Weights of a small GPT-style language model, trained from scratch on English Wikipedia.
Size: 15 layers, vocabulary 2048.
MLP neurons of a small language model. Each row is named by its layer, matrix (gate and up: input weights) and neuron, and shows model dimensions 112-175. Each number is 200 + 20 x the weight over its row's rms, rounded and kept within 0 to 999. A neuron's up and down rows have the sign that makes its largest values positive.
After each neuron's rows, "fires after" lists the tokens most often just before its 100 highest values on Wikipedia text that the model never trained on.

L4.gate122,187,200,228,186,205,195,195,189,167,203,172,196,176,213,187,212,195,197,197,174,186,182,222,183,184,218,185,174,200,200,174,201,179,183,178,194,209,174,196,199,190,227,220,190,190,231,197,205,156,209,213,200,190,202,216,223,231,179,246,188,216,197,210,221
L4.up122,202,188,196,166,223,189,174,172,228,203,189,192,225,235,222,159,179,205,193,182,209,221,208,129,215,181,193,236,176,216,222,226,208,204,189,194,220,235,198,229,172,190,185,182,228,223,180,178,206,224,200,172,217,206,203,241,193,202,195,202,227,202,225,177
fires after: "app", " p", " imp", "P", "st"

L7.gate126,216,248,193,198,162,237,212,179,183,209,161,212,221,228,170,220,184,200,208,204,183,168,222,201,184,202,178,227,189,238,165,212,180,201,184,186,196,169,178,189,209,189,219,211,170,228,187,210,200,157,204,200,198,221,198,206,195,189,180,212,196,183,206,233
L7.up126,200,180,194,190,176,182,227,225,216,184,180,191,205,151,184,209,226,198,205,185,176,160,183,208,193,185,214,186,189,203,190,221,192,169,233,190,166,177,177,214,191,199,156,167,216,199,189,211,176,191,181,221,237,219,200,169,242,181,195,179,190,159,194,211
fires after: " for", " g", " so", "s", "z"

L6.gate504,230,178,217,180,187,186,206,202,216,217,166,190,179,183,225,227,210,199,176,182,183,203,189,203,181,194,247,199,193,172,186,190,181,203,198,232,154,190,191,222,167,228,214,191,179,227,181,224,202,221,212,207,185,163,206,207,216,216,203,203,212,215,212,201
L6.up504,226,200,215,176,188,190,235,235,208,210,213,198,210,215,207,192,214,208,192,196,208,222,200,214,182,201,187,208,209,208,202,203,187,196,195,208,213,200,196,180,209,236,199,187,155,161,215,154,217,196,193,172,173,182,184,209,188,224,190,199,202,210,227,203
fires after: "s", "c", " Ar", " Mar", " A"

L3.gate106,175,222,223,239,198,210,199,151,223,183,181,183,206,202,219,216,176,196,219,195,166,208,174,217,162,184,218,217,229,169,174,202,216,210,157,201,192,213,217,148,210,247,213,186,182,176,205,217,218,197,211,203,191,234,201,240,184,190,194,221,196,206,218,184
L3.up106,229,228,208,240,202,189,181,177,183,150,188,192,191,175,212,211,173,212,225,186,183,188,173,202,197,216,235,210,190,186,175,179,217,189,160,229,172,204,208,144,226,235,206,178,193,188,223,218,230,182,215,194,223,195,180,203,191,192,194,215,191,226,211,184
fires after: " Ro", " do", "ri", "y", "o", " tri"

L3.gate58,191,230,209,193,177,198,184,185,185,226,173,246,193,214,197,235,211,198,174,196,199,168,224,202,175,200,232,198,211,183,216,209,184,197,229,228,183,178,185,203,213,194,210,204,184,216,174,239,203,210,196,212,183,210,169,202,178,206,228,181,211,144,190,176
L3.up58,203,194,203,215,225,188,177,202,221,192,194,211,213,205,237,248,212,204,171,229,235,200,193,208,156,228,205,167,197,189,199,222,226,175,216,230,190,165,180,212,239,167,224,185,210,226,199,220,219,180,231,192,206,186,164,224,209,229,192,234,181,195,208,167
fires after: "th", "c", "s", "o", "cc", "t"

L9.gate418,207,214,199,193,178,192,184,195,193,170,208,202,165,190,222,217,205,192,269,196,182,231,200,209,179,193,190,202,226,214,209,188,207,187,222,223,187,205,216,187,149,172,174,183,219,170,202,228,215,197,196,210,186,166,212,215,181,177,198,207,189,211,241,222
L9.up418,168,179,215,209,196,179,171,257,217,164,193,190,176,235,216,203,223,205,176,227,184,177,232,197,154,212,211,194,187,173,181,204,174,171,186,195,199,221,163,208,206,208,179,187,212,194,225,193,218,227,225,207,208,234,187,187,191,225,212,190,190,214,195,206
fires after: ",", "hi", "th", ";", ".", " "

L3.gate423,177,201,228,214,198,170,197,173,197,169,204,205,183,207,208,204,227,223,239,217,250,158,180,196,185,197,187,188,174,193,212,206,216,212,187,185,164,195,214,201,184,210,211,186,246,178,203,209,239,210,205,158,180,217,185,215,229,177,211,198,196,226,174,208
L3.up423,181,204,202,206,202,203,205,170,200,203,217,178,158,185,219,229,222,232,207,194,213,198,214,211,174,181,178,165,193,163,209,207,207,202,183,191,179,199,198,177,227,209,181,177,272,220,208,213,222,178,182,166,249,201,177,232,202,188,196,184,195,200,200,205
fires after: "\n", "fin", "fe", " (", "min", "in"

L7.gate5,223,188,190,189,191,193,216,195,205,236,165,253,221,212,161,220,216,205,171,206,193,187,200,187,204,234,206,202,176,195,199,209,215,204,185,206,201,195,196,238,155,198,204,215,191,185,218,198,147,209,234,215,230,217,193,194,237,208,216,199,207,250,191,160
L7.up5,200,220,206,214,186,223,210,199,215,198,238,170,202,235,200,226,198,225,204,237,219,175,219,230,212,206,204,197,205,183,196,210,217,213,179,203,220,196,190,191,217,230,181,212,225,177,199,173,181,184,212,205,175,184,176,188,213,230,221,160,252,195,221,184
fires after: "s", "con", "c", "t", "men", "sa"

L6.gate361,177,201,215,250,184,206,208,170,183,195,176,201,187,204,194,194,229,203,182,187,206,199,199,184,187,200,196,199,205,182,186,199,217,248,211,206,199,175,217,188,217,217,222,220,205,205,174,221,220,172,155,202,203,161,200,162,192,221,205,188,215,221,198,220
L6.up361,194,190,200,177,192,216,157,230,225,213,202,168,151,233,221,255,215,210,244,166,230,216,189,245,164,222,199,246,195,195,208,199,172,193,195,175,236,181,233,210,204,196,207,177,182,193,207,189,213,192,197,208,201,184,209,189,183,197,180,179,242,251,208,199
fires after: " C", "c", " ca", " R", "en", "ri"

L4.gate448,179,219,206,227,208,198,200,211,215,196,191,185,243,197,210,210,208,163,191,210,203,214,211,194,242,182,208,216,179,171,196,219,198,190,206,184,184,169,216,183,192,198,211,214,210,211,184,235,200,223,199,202,209,223,201,196,234,184,191,211,198,221,196,173
L4.up448,165,184,206,243,207,191,175,211,199,209,224,225,234,199,225,162,215,203,190,188,191,206,198,225,183,207,192,198,201,195,198,228,202,211,179,213,190,204,178,201,218,199,166,230,168,168,202,200,182,202,166,200,191,216,190,185,190,165,199,196,210,199,191,197
fires after: " Me", "ur", "w", "in", " E", " L"

L3.gate191,227,195,201,206,240,184,210,220,195,193,197,210,198,178,210,194,177,189,176,203,206,228,215,184,210,179,231,209,161,198,211,216,203,197,194,194,210,208,172,201,209,205,211,190,200,239,198,216,203,228,215,194,186,184,164,234,195,228,211,230,180,204,189,207
L3.up191,189,190,166,211,170,147,190,220,212,187,173,205,188,179,178,216,203,161,204,204,200,222,202,186,198,185,202,232,196,139,213,210,196,209,182,199,207,200,197,213,232,192,201,224,180,176,184,218,244,207,204,200,207,190,214,186,206,195,208,164,187,191,200,178
fires after: " ", " in", " re", ".", " de"

L6.gate127,199,223,183,208,248,186,217,210,202,188,220,202,181,202,215,223,223,211,182,215,227,228,207,224,205,168,215,183,153,237,202,176,177,215,167,235,187,184,170,214,204,228,194,220,221,205,185,202,204,166,178,243,193,193,200,192,213,223,213,202,172,217,173,204
L6.up127,220,182,215,213,194,197,191,217,207,167,188,182,174,197,217,187,233,171,206,205,196,191,219,219,183,206,199,177,197,182,197,196,153,207,214,189,189,205,184,211,204,211,210,221,207,142,209,214,167,196,192,229,196,227,204,212,191,219,216,198,201,205,190,163
fires after: " re", " C", " a", "en", " "

L10.gate193,199,217,190,188,197,223,193,206,213,153,217,172,180,191,230,229,202,217,200,173,189,203,198,204,204,218,191,213,212,199,192,187,204,220,202,169,176,214,178,223,197,193,202,190,220,206,219,178,197,207,187,226,205,219,181,218,203,211,204,207,164,191,202,234
L10.up193,204,221,208,229,187,192,175,160,180,190,178,233,195,224,196,228,186,217,222,209,217,230,197,209,180,231,196,187,195,187,185,216,185,185,192,227,183,203,199,218,193,224,195,223,218,197,191,195,200,212,160,157,172,199,193,209,203,271,194,197,221,213,179,209
fires after: " the", " re", " ", "qua", " qu", " The"

L6.gate166,192,180,192,193,198,176,179,213,179,199,207,205,196,189,179,209,226,225,222,200,197,205,194,201,188,213,236,222,159,207,225,198,206,214,152,186,197,207,204,177,202,213,216,192,209,224,212,186,197,217,203,181,198,237,205,219,217,179,209,201,242,232,202,171
L6.up166,219,185,195,237,193,176,203,168,198,195,209,200,201,222,206,219,213,208,190,204,209,212,183,189,153,200,179,201,202,197,230,194,227,194,188,222,194,201,201,215,198,137,214,207,200,235,206,181,226,187,180,183,203,218,197,179,191,213,216,193,194,196,209,179
fires after: ".", "and", "e"

L4.gate81,190,168,210,208,199,181,201,196,212,205,232,202,177,205,208,190,215,201,215,209,220,180,172,224,220,179,185,191,224,171,197,195,200,197,216,186,207,211,214,224,175,187,231,177,212,210,205,221,163,249,191,204,200,222,179,234,232,205,210,204,185,213,214,183
L4.up81,154,227,197,231,201,196,198,189,199,209,205,223,180,173,196,190,182,213,219,213,198,233,202,185,191,217,184,239,198,187,192,234,193,189,191,187,212,198,238,202,203,183,201,198,218,182,197,198,205,200,166,185,201,220,225,220,210,209,216,159,180,214,205,196
fires after: " ", "n", " On", "On", "-", " d"

L8.gate241,220,155,228,199,229,213,204,206,202,212,187,215,189,200,228,186,221,204,198,186,197,192,220,200,166,192,175,260,182,196,239,185,223,208,199,196,203,182,177,238,189,188,185,197,231,244,184,200,190,223,210,203,162,179,210,229,178,197,194,208,185,203,218,214
L8.up241,224,179,180,169,190,199,176,210,241,227,208,214,171,201,197,205,203,158,191,204,183,174,194,217,192,153,207,211,208,168,186,173,216,190,228,201,192,171,189,191,216,205,196,166,187,159,193,210,189,213,219,202,214,221,180,191,210,224,215,226,146,185,193,194
fires after: " ", " re", "s"

L6.gate67,180,204,165,220,211,213,216,175,204,190,215,199,208,161,192,193,206,204,243,213,239,196,192,220,190,202,195,229,186,187,186,204,232,248,189,213,165,207,189,217,219,189,213,200,169,194,219,220,201,194,179,156,205,212,219,202,208,192,172,169,212,225,195,229
L6.up67,191,185,181,198,186,232,213,182,218,214,255,216,192,196,207,214,191,181,225,176,208,188,202,219,193,170,216,204,183,182,194,180,161,202,208,175,189,221,186,216,185,166,223,196,200,175,195,223,178,224,194,166,160,222,202,194,162,183,198,207,211,264,189,229
fires after: " Me", " me", "ra", "ne", " Tra", "lo"

L3.gate30,191,183,200,185,223,205,195,204,195,189,199,185,213,193,206,200,225,197,217,210,206,239,234,207,187,207,228,169,202,208,177,197,197,211,205,208,188,188,217,176,201,170,196,207,180,179,166,214,191,185,161,210,219,184,217,233,192,153,205,220,212,247,225,204
L3.up30,207,212,194,190,214,205,205,230,183,208,182,210,172,150,203,216,202,195,197,187,201,193,200,177,228,216,216,203,193,187,178,169,200,205,181,211,206,181,195,157,184,199,211,202,210,208,176,181,224,199,213,171,204,198,181,218,194,182,189,220,178,189,227,175
fires after: "ri", "or", " his", "ar", "lo", " Ro"

L6.gate498,213,201,197,173,168,228,220,235,187,213,207,216,195,219,210,187,234,212,207,171,205,222,205,186,199,191,178,218,208,193,189,133,203,177,232,193,198,236,214,213,154,192,173,188,203,206,205,184,174,234,217,158,182,208,212,173,178,183,176,211,224,181,178,196
L6.up498,190,191,179,166,202,200,198,215,155,215,202,185,176,219,189,228,175,182,201,226,171,187,212,192,227,195,180,189,211,220,203,209,163,204,186,208,194,147,203,186,212,202,239,201,189,201,234,199,169,210,163,204,162,178,223,196,193,191,194,209,149,212,201,187
fires after: " b", " B", " re", "b", " cl"

L3.gate94,172,177,190,200,180,179,225,219,178,201,215,209,236,179,199,214,178,218,201,232,206,184,240,211,164,211,256,213,207,183,225,218,202,227,213,205,197,183,270,200,223,214,201,200,193,185,197,212,187,207,198,202,210,209,209,174,193,193,229,167,189,193,172,166
L3.up94,176,195,157,187,204,212,203,220,178,173,209,162,203,224,165,210,200,184,187,211,231,199,208,191,182,204,217,192,201,179,180,202,224,173,185,208,210,213,236,188,181,195,234,197,216,185,245,194,212,164,202,230,229,225,207,197,193,213,203,164,189,221,228,210
fires after: "z", " to", " ch", " so", "jo"

L10.gate476,166,213,195,208,207,247,194,169,197,178,162,213,179,201,214,223,232,188,216,185,197,199,234,222,163,206,180,221,221,186,198,186,203,210,197,203,200,197,180,181,213,217,210,171,179,190,204,249,178,173,217,197,223,231,198,198,201,188,214,171,210,161,182,208
L10.up476,252,182,224,173,187,179,186,196,225,194,162,206,185,197,198,172,224,218,217,212,204,231,226,215,190,213,201,188,208,182,191,246,165,200,208,205,177,143,217,209,215,226,209,226,185,208,174,238,179,175,218,180,180,210,202,208,215,222,221,204,216,197,181,176
fires after: "s", "y", "er", "c"

L7.gate226,198,216,228,220,151,207,212,184,198,205,218,181,164,204,209,186,233,219,224,221,201,193,201,207,240,181,192,213,183,180,232,173,213,174,230,234,205,209,202,205,188,203,226,204,227,180,205,207,178,225,203,205,200,198,153,222,211,182,178,199,178,172,160,213
L7.up226,218,200,222,191,207,194,181,187,218,179,206,158,198,223,182,168,167,199,211,184,231,248,221,184,202,176,186,170,201,190,211,206,214,195,222,214,170,212,185,210,223,205,185,189,193,222,183,190,188,214,224,162,206,174,201,195,209,207,207,201,167,218,188,207
fires after: "===", "==", "\n", " ==", "s"

L7.gate204,231,205,238,199,165,203,222,186,201,173,190,179,203,193,209,221,183,217,251,194,216,169,198,194,184,160,216,210,175,190,209,170,239,200,195,183,205,193,199,178,206,194,227,205,166,178,242,183,196,200,209,227,195,195,214,200,171,215,183,189,211,215,219,201
L7.up204,179,178,211,193,191,195,162,201,211,191,214,196,211,230,183,223,268,208,185,196,207,224,212,167,233,162,220,199,218,221,174,219,185,192,147,208,195,164,151,221,213,203,199,225,218,215,197,213,172,199,231,207,216,207,200,179,183,231,176,215,179,145,181,206
fires after: "s", "it", " It", " S"

L3.gate500,199,212,224,198,217,220,194,197,188,202,237,230,184,203,172,218,195,221,209,166,199,202,192,218,197,172,196,206,186,248,240,205,210,193,207,198,202,203,208,205,181,174,240,220,196,206,223,261,201,212,190,198,201,174,180,208,179,216,198,195,240,206,228,195
L3.up500,224,167,169,209,198,168,215,188,186,158,196,186,154,226,217,224,226,176,212,189,213,211,172,214,180,204,206,219,200,206,179,218,194,217,210,190,222,179,186,206,214,188,185,185,225,187,211,195,225,203,202,205,199,217,171,192,230,189,201,177,209,199,186,163
fires after: ".", ",", " W"

L4.gate264,220,197,206,173,181,197,207,191,201,209,184,200,149,208,187,176,250,169,197,176,220,200,183,181,211,219,170,184,181,195,178,183,190,144,248,220,200,158,197,157,190,239,214,207,206,193,212,192,210,214,194,175,222,194,179,181,175,236,211,206,161,185,179,197
L4.up264,187,228,188,178,173,186,173,210,216,212,200,206,207,212,153,201,227,186,200,191,203,209,185,192,192,171,199,189,186,229,205,195,184,140,211,185,165,186,162,192,174,199,188,215,177,189,197,179,228,238,211,179,183,187,197,174,171,225,212,207,189,190,198,213
fires after: "s", " 2", "les"

L3.gate90,206,201,223,200,175,202,200,179,176,202,192,219,215,200,151,188,165,169,190,209,220,179,193,223,234,204,209,215,234,185,217,166,208,171,175,178,236,190,168,193,164,214,172,215,197,184,213,210,214,216,169,210,172,251,217,181,217,211,183,183,229,194,161,197
L3.up90,231,220,217,179,190,202,145,182,180,220,224,210,196,173,228,198,208,216,250,200,214,177,175,198,217,178,214,208,212,185,176,176,215,176,201,178,244,229,215,220,204,233,197,200,162,160,210,209,194,216,206,221,231,209,210,202,212,220,213,225,182,167,176,217
fires after: " Ch", " Y", " T", " F", "ff"

L12.gate328,216,205,195,176,206,218,198,209,224,200,202,196,179,207,209,214,219,219,157,190,221,213,211,213,202,187,209,180,202,232,204,186,206,182,183,190,228,201,175,207,164,185,161,187,202,232,203,203,199,247,188,187,212,225,181,227,160,201,191,179,208,179,225,235
L12.up328,201,226,197,169,178,198,195,180,205,188,214,193,153,178,192,208,190,193,160,219,222,177,194,186,192,218,144,196,193,163,200,223,158,200,219,209,211,193,194,201,240,216,188,222,252,195,197,186,167,237,202,188,185,203,215,179,235,215,162,208,187,200,179,203
fires after: " re", " Re", " ", "re", " record"

L4.gate295,206,184,195,236,186,207,212,194,210,162,206,208,155,216,193,194,245,217,213,210,230,192,197,206,201,191,217,185,163,232,168,199,142,236,207,185,199,202,211,187,218,175,194,226,186,209,214,195,160,191,242,208,186,226,240,216,178,228,194,205,198,205,212,197
L4.up295,216,183,160,200,192,253,246,205,186,202,207,200,177,225,219,193,179,208,181,162,185,171,188,215,204,191,228,206,180,181,181,206,185,219,190,204,207,226,249,191,202,218,217,190,200,213,209,179,208,225,219,174,176,220,216,201,188,195,202,178,181,217,185,232
fires after: " V", " st", "|", " C", " B"

L7.gate505,194,216,204,187,161,202,188,220,229,193,200,222,206,211,218,207,212,212,210,181,233,225,165,224,203,204,213,210,175,184,191,236,212,178,208,190,174,194,213,214,177,196,197,220,205,212,194,215,186,184,215,217,185,219,201,179,233,220,184,216,160,196,190,213
L7.up505,236,212,217,161,215,181,201,210,192,193,203,213,220,206,232,218,211,218,247,186,253,206,192,204,183,154,197,217,210,188,174,222,218,218,219,207,198,181,205,185,219,209,228,209,215,204,192,202,250,209,180,216,228,216,201,193,137,178,192,231,175,176,172,196
fires after: "\n", " "

L12.gate71,217,175,239,187,239,188,163,200,216,211,197,196,203,223,199,181,208,208,193,186,233,195,225,213,243,194,200,209,186,192,214,192,213,178,226,212,201,220,211,147,201,207,220,213,211,208,211,202,195,200,190,209,197,195,220,207,187,224,185,155,199,210,185,224
L12.up71,224,211,195,199,196,186,229,190,204,179,180,186,193,213,191,207,199,204,181,237,214,169,208,156,235,229,219,182,191,200,216,203,187,206,189,208,232,197,199,168,201,182,193,217,234,205,227,192,188,175,170,190,174,206,175,242,192,184,242,197,170,208,212,219
fires after: " re", " a", " de", " b", " (", " "

L4.gate167,192,199,225,204,204,225,193,199,201,186,222,199,205,221,181,176,210,220,166,171,199,196,225,197,178,216,199,197,193,189,184,167,180,190,218,204,189,197,185,194,181,230,181,197,208,183,218,210,203,172,233,193,199,191,247,206,231,182,200,147,166,194,215,172
L4.up167,212,215,205,175,195,188,230,187,203,200,199,223,218,234,212,204,179,215,181,207,185,223,252,179,181,183,194,233,172,202,182,218,197,197,213,213,208,227,220,207,207,225,245,172,210,225,191,192,221,197,168,223,197,193,220,223,210,185,265,183,172,201,222,201
fires after: " p", "P", " P", " Pri", " V", " Bro"

L9.gate251,177,176,235,198,185,224,177,217,197,202,175,209,229,193,177,166,207,192,186,182,236,203,215,208,189,238,201,201,180,226,161,205,212,153,173,188,193,210,186,197,172,209,206,185,240,223,213,205,235,203,205,142,220,189,186,213,200,235,173,226,200,217,214,206
L9.up251,207,191,208,170,201,250,160,211,197,180,210,211,178,209,215,198,213,203,217,181,221,202,214,175,181,165,178,184,177,208,192,217,214,213,188,209,237,225,232,172,242,228,196,182,172,198,222,207,227,233,173,188,220,174,162,216,164,206,208,166,215,214,183,223
fires after: "\n"

L4.gate418,200,214,196,220,218,161,223,216,227,181,196,199,222,186,217,195,207,186,232,205,219,172,217,218,176,186,230,205,204,158,185,200,227,208,205,207,207,156,192,191,179,188,189,202,179,237,198,202,188,181,229,188,199,216,203,197,204,193,192,169,185,213,176,185
L4.up418,209,196,189,159,220,195,177,206,167,194,200,212,207,188,151,184,188,186,241,194,230,234,216,227,231,202,191,193,178,186,207,205,203,198,214,201,221,215,222,208,135,186,210,204,191,206,178,232,206,220,202,178,197,229,159,205,208,222,203,182,228,180,212,217
fires after: " to", " co", "lo", "con", "jo", " ch"

L4.gate91,171,201,234,188,185,211,175,187,230,219,201,194,219,183,209,222,207,164,198,166,219,153,175,208,205,206,189,195,182,220,229,227,210,194,185,191,176,191,198,172,178,179,234,177,186,189,207,193,156,216,215,191,232,182,208,217,231,224,184,210,199,205,223,169
L4.up91,204,204,206,175,221,194,173,161,231,191,198,220,213,252,202,205,182,193,221,199,221,180,193,203,229,203,241,204,196,181,198,220,202,202,216,193,199,210,203,202,228,200,221,202,183,237,218,203,166,168,228,194,232,189,195,200,230,235,197,196,181,197,176,193
fires after: "s", " S", " A", "M", "S", " a"

L3.gate8,190,173,199,197,209,201,190,195,200,186,208,194,171,182,219,176,232,219,222,203,218,222,219,221,186,217,192,211,224,224,221,180,193,213,207,191,204,192,208,194,197,175,195,177,160,182,228,202,179,239,169,186,214,171,191,218,198,228,230,232,182,173,235,182
L3.up8,145,198,226,257,241,196,225,204,207,195,206,192,191,212,227,216,221,217,201,182,207,242,220,184,155,201,169,182,195,196,194,205,187,186,164,200,192,177,169,201,207,202,202,214,178,199,224,186,200,205,178,208,180,231,184,204,221,218,198,222,196,187,205,190
fires after: "n", " (", " F", " W", " S", "On"

L4.gate463,197,225,235,210,209,174,184,222,193,187,208,190,195,208,216,165,203,208,177,199,215,201,209,192,214,212,239,227,190,191,230,211,180,222,199,172,197,197,184,169,232,243,200,146,219,174,209,191,202,229,203,191,198,235,205,222,173,176,217,200,174,214,182,217
L4.up463,211,191,206,186,193,189,223,184,196,253,189,236,202,238,182,248,202,233,173,205,171,211,204,211,218,221,224,195,207,208,183,199,184,196,157,186,217,178,220,209,194,198,207,171,208,190,191,203,218,227,211,164,210,193,192,169,180,233,187,231,212,213,220,231
fires after: " Ro", " the", " mo", " The", " Mo", " Jo"

L10.gate330,176,213,200,199,184,187,197,194,198,218,187,187,188,167,190,197,217,163,184,203,190,193,198,228,193,187,177,182,212,213,206,201,183,195,202,185,178,202,228,195,189,191,200,183,206,198,189,224,167,235,208,207,221,232,219,168,175,197,212,156,208,185,159,187
L10.up330,248,166,187,200,210,187,202,179,243,192,208,203,244,173,210,192,205,206,198,210,209,199,190,216,186,188,219,234,199,223,163,209,228,229,209,214,217,186,203,209,204,163,196,203,222,172,182,228,167,225,195,207,203,209,235,199,212,217,191,192,181,218,200,186
fires after: " ", "s", " to", "re", " work", " pro"

L10.gate248,193,198,251,172,207,202,180,203,187,182,168,190,220,193,189,169,199,176,223,219,207,166,167,186,194,201,219,174,189,214,231,200,203,200,183,191,187,210,182,220,212,193,230,185,194,196,208,225,174,223,222,185,211,206,163,206,194,161,199,219,225,188,188,200
L10.up248,209,201,176,163,187,215,239,214,179,186,203,236,206,175,213,209,215,177,203,176,203,186,195,180,213,202,258,221,191,192,174,216,224,234,208,180,213,204,196,200,208,183,172,201,221,191,191,196,184,197,217,206,201,183,230,201,176,175,240,220,183,185,213,202
fires after: "s", "e", "ers", "es", " "

L9.gate129,220,168,205,167,224,213,157,218,202,194,198,216,195,216,218,195,181,176,194,175,214,195,185,212,194,201,197,190,214,195,206,178,222,198,222,184,207,203,182,177,210,195,200,204,189,203,199,181,194,215,191,253,190,187,215,244,201,228,172,232,214,210,178,211
L9.up129,200,201,202,176,199,192,252,163,171,178,167,204,225,173,161,199,201,235,164,224,203,188,184,161,193,227,206,168,207,220,184,210,198,191,197,212,192,200,163,179,203,212,220,203,204,195,165,191,221,205,171,213,178,223,235,203,196,231,189,201,195,197,181,222
fires after: " |", " a", " re", " F", " f", " which"

L7.gate410,191,183,205,243,194,209,170,191,162,222,181,204,202,178,188,227,232,219,201,194,212,229,197,168,161,233,205,177,208,165,222,211,213,223,190,211,197,206,195,224,170,208,221,158,206,194,212,231,190,226,165,192,203,161,210,206,228,194,189,225,214,201,215,223
L7.up410,178,186,209,183,203,201,178,204,229,205,178,181,192,238,254,206,227,168,206,197,213,194,228,205,211,196,215,194,196,190,207,188,224,211,181,202,180,212,236,213,178,197,233,177,211,181,171,204,210,188,214,184,198,211,190,189,243,203,180,198,209,227,204,173
fires after: " ", " ca", " Ca", " c", " P", " C"

L9.gate485,216,180,177,226,250,191,225,193,199,190,176,188,249,200,189,185,219,196,210,210,198,208,203,205,166,161,211,212,179,201,239,173,229,202,199,196,172,225,195,218,209,222,173,171,228,189,260,186,178,214,216,172,197,238,200,207,179,227,198,195,199,219,220,195
L9.up485,172,218,211,155,186,156,208,180,199,195,206,189,209,216,188,211,182,186,195,208,182,214,206,180,171,172,236,192,157,197,179,249,204,204,191,216,209,191,163,195,191,200,206,190,177,204,193,208,210,196,181,253,203,194,200,212,210,197,189,180,188,182,185,238
fires after: " so", "s", " po", "e", " Po", " So"

L6.gate457,209,217,194,179,213,190,206,185,219,217,183,220,194,197,159,170,221,188,207,212,204,198,202,238,196,188,213,222,204,206,176,187,226,201,166,216,167,212,240,190,154,213,200,177,203,188,206,205,233,169,192,208,232,196,199,183,185,230,198,214,204,191,208,201
L6.up457,201,185,182,160,198,180,210,217,209,219,204,206,206,156,196,200,239,210,195,198,197,181,142,225,270,169,237,211,174,182,184,169,252,199,204,203,187,229,170,211,173,190,207,201,235,201,196,180,212,196,217,184,227,201,191,213,202,175,226,186,200,174,217,205
fires after: "w", "ho", "ju", "z", "s", "la"

L3.gate261,161,177,204,187,190,177,196,148,204,212,189,184,184,202,213,204,212,234,203,178,222,199,196,178,224,200,177,213,172,190,230,235,209,199,173,171,184,178,220,178,219,183,145,192,200,212,217,202,200,226,198,178,184,211,221,176,228,181,239,179,234,187,213,158
L3.up261,214,221,195,176,183,186,205,183,225,200,208,210,192,198,198,202,206,204,216,176,201,178,176,200,231,224,196,189,198,226,210,191,186,220,222,224,184,196,188,167,204,175,226,191,198,207,271,210,181,212,200,193,174,198,197,154,176,226,177,233,209,203,198,209
fires after: " M", "M", " Ma", " A", "unt", "T"

L4.gate342,201,191,207,217,185,208,195,184,181,235,195,223,187,187,199,182,223,225,220,176,187,217,182,200,229,205,208,181,201,210,208,182,238,159,185,178,196,196,183,220,217,188,182,201,175,202,236,186,190,201,203,184,211,203,196,181,206,193,174,208,166,229,177,192
L4.up342,180,188,186,200,174,167,213,187,177,181,221,178,207,175,212,200,185,181,239,175,181,197,174,198,193,229,213,186,216,198,225,180,191,228,172,212,179,203,204,195,174,213,209,193,217,203,204,178,225,178,186,223,201,192,205,218,160,175,209,177,221,205,227,205
fires after: "gen", "en", "ter", "it", " inter", "er"

L8.gate395,200,184,198,186,195,202,185,187,219,191,222,185,237,221,164,210,209,161,195,195,176,187,219,215,217,209,206,186,214,208,198,195,196,195,195,206,223,207,189,231,201,229,240,179,190,196,189,215,145,214,210,183,221,205,220,196,186,205,198,176,171,173,190,202
L8.up395,214,180,204,191,205,204,194,202,209,194,215,203,218,205,182,229,201,166,194,218,204,212,174,192,198,184,181,182,245,188,184,191,184,186,228,217,190,217,191,197,230,253,242,233,189,173,222,181,202,202,252,201,234,195,202,219,201,186,165,211,215,192,208,202
fires after: "s", "'", "oc", " S", "(", "\\"